Weights of a small GPT-style language model, trained from scratch on English Wikipedia: RMSNorm before each block, capped logits.
MLP neurons of a small language model. Each row is named by its layer, matrix (gate and up: input weights; down: output weights) and neuron, and shows model dimensions 416-511. Each number is 128 + 32 x the weight over its row's rms, rounded and kept within 0 to 255. A neuron's up and down rows have the sign that makes its largest values positive.
After each neuron's rows, "fires before" lists the tokens most often just after its 100 highest values on Wikipedia text that the model never trained on.

L5.gate399 [101  93 132 186 118 106 128  75 155 162 119 148 116  82 118 120 138  67 117 116 130 170 164 117 110  61 119 123 140 165  88 138 169  90  83 183 144 101 115 136 134 100 108 103 119 116  95  97 109 165  80  88 155  85 120  53 128 141 161  99 180  99 141 107 150  80 130 115 139  79 140 125 157  91  90  91 177 106 108 188 146 126 143 169 121 143 171 168 140  89 152 112 130 120 141  92]
L5.up399 [170 135 124  95  94 183 133 147 148 141 149 124  78 114 160 111 125  87  63  82 119 124 136 138 170  76 181 139 180 144  66 126 137 129 167  78 172 155  47 158  90 109 190 109 159  61  70 182  85 175  99 157  79 116  99 106  84 122 109 137 134  60 150 120 155 157 179  79 160 134 164 130 138 113  77  91 153 111 105 124 102 134 136 155 100 124 124 124 185 109 135 119 102 132 153 166]
L5.down399 [127  76 143 170 101 138  91 117  87 126  57 153 137 176 162 148  61 153 186 101 139  78 142 117 121 132 154 114 106 103 171 106 162  96 144 172 152  97 112  77 133 131 168 141 156 113 139  97 206 133  85 115 108 129 147 205  83  95  89 139  91 143 144 171 105 120 166 114 151 153 109  87  95 154  98 124 145 139 122 182  97 107 127 112 109 140 145 133 115 172  82 184 181 118 136 112]
fires before: " ", "0", "3", "1"

L2.gate336 [ 87 131 145  80  98 116 171  54 114  99 112 102  20  58  80 139 133  88 118 136 102 120 107 186 161 182 121 151  83  96 139 136 119 175 126 125 104 124  98 126 116 198 137 141  89  89 155 160  95 107 155 137 110 119 121  59 125  79 166 124 133 122 163 165  97 100 151 116 103 138 145 122 106 104 194  97 108 160 173 160 158 141 166 145 154 122  85 123 151 130 118 134 140 109 143  65]
L2.up336 [ 96  81 182 135 163 111 112  77 114 150 105 189 141  81 105 146 108 179 123 129 165 135 164 147 157 142 107 113  96 170 120 146 211 140 103  75 170 129  94 136 147 169 146 173 161 149 129 141 116  68 149 165 175 132 146   0 136  82 127 119 111 133 112 156 133 119 138 125 131 194 197 127 105 125 159 100 124 118 134 138 119 123 135 109 106 168 122  85 129 117 118  80 159 146 156 128]
L2.down336 [105 118 208 134 173 200 165 151 132 165 175 107 125 132 139 133 124 186 109 138 164 156 116 139 134 126 104 149 106 149  70 173 122 106 130 117 162  91 137 170 132 179 149 151 100 109 115 130  97 123 142 128 166 147 166 128 116 141 131 156 130 148  82 124 156 142 170 100 147 154 137 136 135 125 138 136 102 162 118 108 150 154  76  70 114 140  87 107 143 153 134 102 164 136 127 131]
fires before: " |", ",", "."

L2.gate873 [154 123 110 198 119 176 127 128 117  99 147  71 136 155 106 161 132  89 179 145 110 125 186 112 147 132 218 151 220  49 156 191 126  93 103 124 136 118 143 145 131 136 115 114 128  89 101 136 137 144 110 123 120 102 120 149  99 114 114 100 132  36 124  85 171 137  81  95 126 132 134 133 131  79 155 159 130 133 106 189 100 153 175 150 121 119 141 177 161 128 144 154 192 115 112 102]
L2.up873 [132 142 207 108 123 129 118 188  74 119 145  93 129 124 168 103  86 125 162 149 128 122 122 120 198  95 111 136 160 200 182 126 178 121  94  93 178 116 138 156  87 121 135  69  78 108 155 163 138 185  78 129 132 210 127 160 155  94 128 125 182 167  87 167 135 113  83  85 116 123 113 111 133 115 131 173 124 114 128 128 102  91 135 101 141 130 106  58 162 122 138 177 130 136 111 152]
L2.down873 [154 163 104 137 119  97 143  82 109 128 124 122 152 158 130 164 152 146 155 108 102 120  99 144 135 150 181 136 144 116 151 129 154 123 126 159 183 159 127 129  61 146 153 120 177 113  82  95 128  94 118 182 131  95 187 192 138 144 114 119  90 121 144 128  83 136 143 155 106 110 112 110 167 110  28 106 131 142  71 136 227 122 113 134 145 140  84 108  93 117 144 166 177  95 137 111]
fires before: " ", ","

L2.gate1288 [152 147 139  51  90 135 144  97  31 185 144 134 149 161 109  94  96 125 121 152  98 211 143 167 115 121 157  90 126 104 120 122 119 114 116 183 131 174 168 127 118 164 120 144  73 125 118 159 151 132 130 149 118 151 148 142 156 128  74 144 100 139 107 131 171 162 154  94 144 118 104  81 162 137 176  55 179 118 121  80 128 145 157 165 127 151 152  83  79  57  88 143  90 116  94 170]
L2.up1288 [ 90 159 156 135 113 145 139 133 103  92 121  88  89  68 133 114 155  75  96 133 139 190 121 158 117 121 107 142 155 181 129 145  91 117 160 130 113 127 131 180 122 150 144 210 119 116 143  64 131 136  76 135 129 138 160  87 154 125 125 159 165 128 126 128  98 170 144 114 136 157  98  54  98  94 149 140 122 116 140  79 134 139 153 106 162 104 148 132 135 115 149  90 107 196 150 136]
L2.down1288 [ 89 141 124  94 196  89 159 161  83 151  93 102  83 157 130  81 145 111  84 123  86 186 132 105 138 127 181 115 144 134 185 134  69  69 141 127 110  95 147 133 108 133  92 151  81  84  95  99 171  87 125 149 109 168 199 148 117 107  77 165 162 201 120 125 137  96 135 159 177  90 109 105 146 145 132 146  98 107 145 100 155 111 134 205 126  89 167 135 123  28 120  74 165 116  57 123]
fires before: " ", " in", " to"

L2.gate386 [115 155 119 108 149  94 102 178 131 198 155  90 122 153 115 136  80 107 113 144 154 105 191 162 118 163 138 130  85  85 161 140 171 128 158 112 112 130 139 172 103 146 104  59  97 122 183 111 139 118 178 183 186 113  90 172  71 142 150 147 147 143 133 141  88 131  78 142 135 109 123 186 130 216  88  81 149 181 109 125 169 148 175 124 133 144 133 102 117  87 155 176 106 121 169 120]
L2.up386 [121 138  81 105  97 152  99 152 109 146 163  99 196 130 121 111  99  66 132 222 141 132 194 162 111 115 160 166 131  78 176 101 172  90 139 114  59 163 102 129 122 137 119  85 156 153 146 126 138 102 124 171 117  85 120 210  71 145 212 127  96 144 114 134  57 135 106 158 119 108  86 191 112 157  93  94 147 177 168 131 100 141 147  83 168 115  95 139 165 114 145 158 137 128 120 109]
L2.down386 [104 125 121 112 118 117  70 161  69 143 139  96 122 157 111  92  54 126 152 113 176 105 167 140 109 145 133 126 174 104 113 105  95 113 123 121 157 151 165 103 136 130 115 112 180 175 149  54 171  94 140 107 162 116  83 120 114 192  83 132 148 162  97 143 108 142 169 114 103  82  66 209 112 135 114 150 157 150 177  74 129 123 136  99 111 121  79 126 199 107  73 109 143 141 146  73]
fires before: " |", "\n", " |\n"

L4.gate1505 [106  66 107 112 182 129 131  95 132  91 114 128 116 152 127 205 172 111 154 147 171 107  83 171 106 193  91 130 100 110  59 107 141 158  90 115 165 111 144  93 169 143 171 101 129 127 101 107 115 107  93  64 125 138 104 109 164  94 118 125 146 106 166 167 143 115 159 118 164 188  90 129 102 131 109 155 141 118 153 160  85 174 159 101 124 152 164 119 163 125 106 128 192 125 133 170]
L4.up1505 [ 80 144 170 125 105 107  95 138 121  86 145  96 153 126 128 113  98  93 138 161  81 121 105 109 183 163 137 135 169 139 147 122 107 123 117  88  75 133 148 165 151 144 132  86 136 138 153 145  86 174 149 104 134 113  98 143 150 149 109  22 103  86 130 111 148 123  91 100 112 125  98 160 188 141 129 115 136 117 152 136 196 116 125  81 114 148 168 149 173 141 112 193  80 144 201 167]
L4.down1505 [121 167 114  97  62 189 143  95 139 171 175 114 179  76 161  83 152 160 175 125 162 133  97 129 132  96 129 144 136 146 189 222 105 136 122 157  87  98 136 139 222  90 163 146 143 130 152 127 147  83 130 161 114 124  73 178 121 174 108 137 130 118 126 141  76 187 132 112 153  88 158 115 110 100 109 183 163 168  85 108 167 161 117  64 146 141 154 105  77  82  99 137 118  82 147 136]
fires before: " ", " in", " on", "its", "ase", " |"

L2.gate1628 [148  96 184  81 127 133 188  84 116 110 108 213 116 141 102 140 172 139 155 146 180 127 114 146  97 127 124 119 116 124  93 123 123 208 102 169  61 137 149 148 111 149 136 116 147 116 108 119 142 109 113 123 173 148 109 105 105 170 134 110 113 174 120 110 113 132 161 145 162  94 125 130 132 148 119 143 124 137 117 130 134 126 167  81 167 161 128  80 125 157 118  98  72 153 157 109]
L2.up1628 [114 148 139  99 137 124 146  83  85 133 109 117 117  46 123  90  66 167 130 124 200 114 196 149  99 156  88 139 124 149  81 116 192 141 164  85  61 120 136 110 104  48 108 129 174 125 167 163 110 141 130 138 137 129 153 120 184  80 150 168 149 140 117 197 107 214 113 148 128 116 106 151 106 192 164  91 157 190 158 103 100 120  94 145  98  79 193 131 107 118  71 138 138 164 175 111]
L2.down1628 [158 142 160 124 101 162 180  61 173  91 134 131 142 129 117 143  90 127 121 122 171 153 176 158 101 136 110 169 112 167  96 160 196 105 122 102  76 139 122 104 131  77 172 113 144 108 133 156 123 100  90 150 141  90 154  95 187 150  59 120 154 127 170 145 136 139 108  96 115 160  57 126 128 181 141 183 135 143 170 151 126 136 136 106 144 156 118 130 196 145  83 116 133 159 183 142]
fires before: " |", ".", ",", ":", ";"

L4.gate1227 [166 183 104 158 134 173 159 105 107 119 109  88 123 156 111 121 129 110 152 139  89 118 144 144 145  76 129 160  97 112 112 185  70 132 144 147 184 124 109 182 115 164 117 121 129 134 130 122 138 109 105  97 149 137 152 154 104 143 193 115  51  75 106 105 155 118  81 106 112 115 191 112 175 155  91 152 115 175  87  74 116 184  83 178 111 133 156  98 203 124  85 123 139 147 130 141]
L4.up1227 [123 145 115  90 204 128 120 163 128 150 135  65 195 115 146 128 176 117 116 159 103 112  92 107 170 108 140 167 156 175 170 126 137 125  79  92 102 157 142 147  63 119 122  72 121 104 136  92 146 155  95 178 132 172 132  37 207 132 185 184  95 124  45 116 139 191 105 131 137  93 127 114 161 162 120 165 135 106 112 118 129 146 131 111 159 204 136 114 127 119 126 136 139  64 134 161]
L4.down1227 [119 175 123 115 195 172 129 143 133  59  50 112 124 114  90 112 146  96 149  97 163 158  57 104  25 121 135 126 110 129 163 122 177 109 173 134 244  91 129 119  70 104 167 108 107 125 167 104 147 126 112 100 130 128 107 110 179 148 126 128 157 145 158 125 178  86 100 117 138 116 145 148 121 117 112 138 164 165 155 178 140 169 157 124 138 123 125 155  71 179 166  95 108 129  98 156]
fires before: " ", "b", " in", "ed", "al"

L2.gate1073 [156 171 203 106  75  83 183 120 126 130 100 152  79  97 137 115 152 113 190  89  96 149 133 103 134 143 137  98 131 177 132 154 131  68  91 106 127 108 157 142 145  81 162 162 121 120 106 160  94 115 150 158  99 184 145  93 115 100  58 116 181 131 184 137 141  84  89  96 182 136 118 126  82 118 144 110 205 142 154 139 104 108 176 116 168 107 163 148 147 112  91 168 129 141 187 114]
L2.up1073 [125 140 158 132 132 104 105 138  78 115 156 180  79  74 129 127 121 125 178 109 120 174 148 116 137 161 130  99 153 146  79 139 129 142 131 129 157 134 141 179 127 130 169 100 146 114 106 166 139  52 109 197  67 147 139 138  90 118 130 152 138 123 123  87 153 169 121  88 159 121 138 103 147 106 186 167 178 104 111 120 100 138 195 135 147 173 157 135 191 149 110 150  99 170 153 157]
L2.down1073 [106 165 168 147 106 130 126 189 111 121  85 110  29 144 142 158 173 128 148 102  97 184 136 127 127  89 152 124 129 193 123 125 131 162 156 137 192  85 109 164 134 119 103 144 153  83  98 112 145  99 140 140 128 187 193 165 138 131 145 136 136 116  76  71 135 115 119  80 191  88 115 156 159 113 161 116 162 148 169 130 144 110 165 141 161 131 137 105 165 146 118 101 169 113 172 105]
fires before: " ", ",", "ak"

L5.gate89 [158 150 126 129  87 101 122 187  94  78 167 125 173 122 105 164 102 145 135 182 143 135 110 146 109 155 157 144  94 132 177 144 106 133 128 106  86 111 150 112 142  73 124 117 132 144 141  64 159 147  97 181 142 105  74 171 219 126 126 141 134 164 144 176 120 139 141 178 100 110  94 154  87 192  99 122 165 148 158 179 124 102 145 116 126  97  87 112  79 100 103 127 104 187 108 138]
L5.up89 [140 108 167 114 150 195 113 120 102 145 139 157 173 117 147 158 121 108 121 144 195 103 168 132 148 131 161 167 138 172 149 149 132 121 125 103 152 162 176 150  89 117 152 170 165 151 166 105 149 118  96 145 159 120 112  94 133  95 110 125 191 144 157 170  85 125 173 127 120 129 117 139  90 173 127 100 137 136 162 104 164 158 157 112 157  77 120 157 108 178  80  97  99 137 182  78]
L5.down89 [102 120 150 138  85 117  68 145  87 179 169 110 153 126 107 180 147  98 133 127 137 140 152 150 133 182 176 159 154 106 173 122 146 107 145 134 131 177 195 112 130 153 127 114 127 125  76 127 121 123  68 106 117  99 100  94 109 130  90  88 109  86 142 180 107 117 158 136 106  92 102 144 122 162 100 172 163 166 160 135 138 125 168 131 104 109  83 153 120 131  79 121 166 176 124  99]
fires before: " |", "\n", "."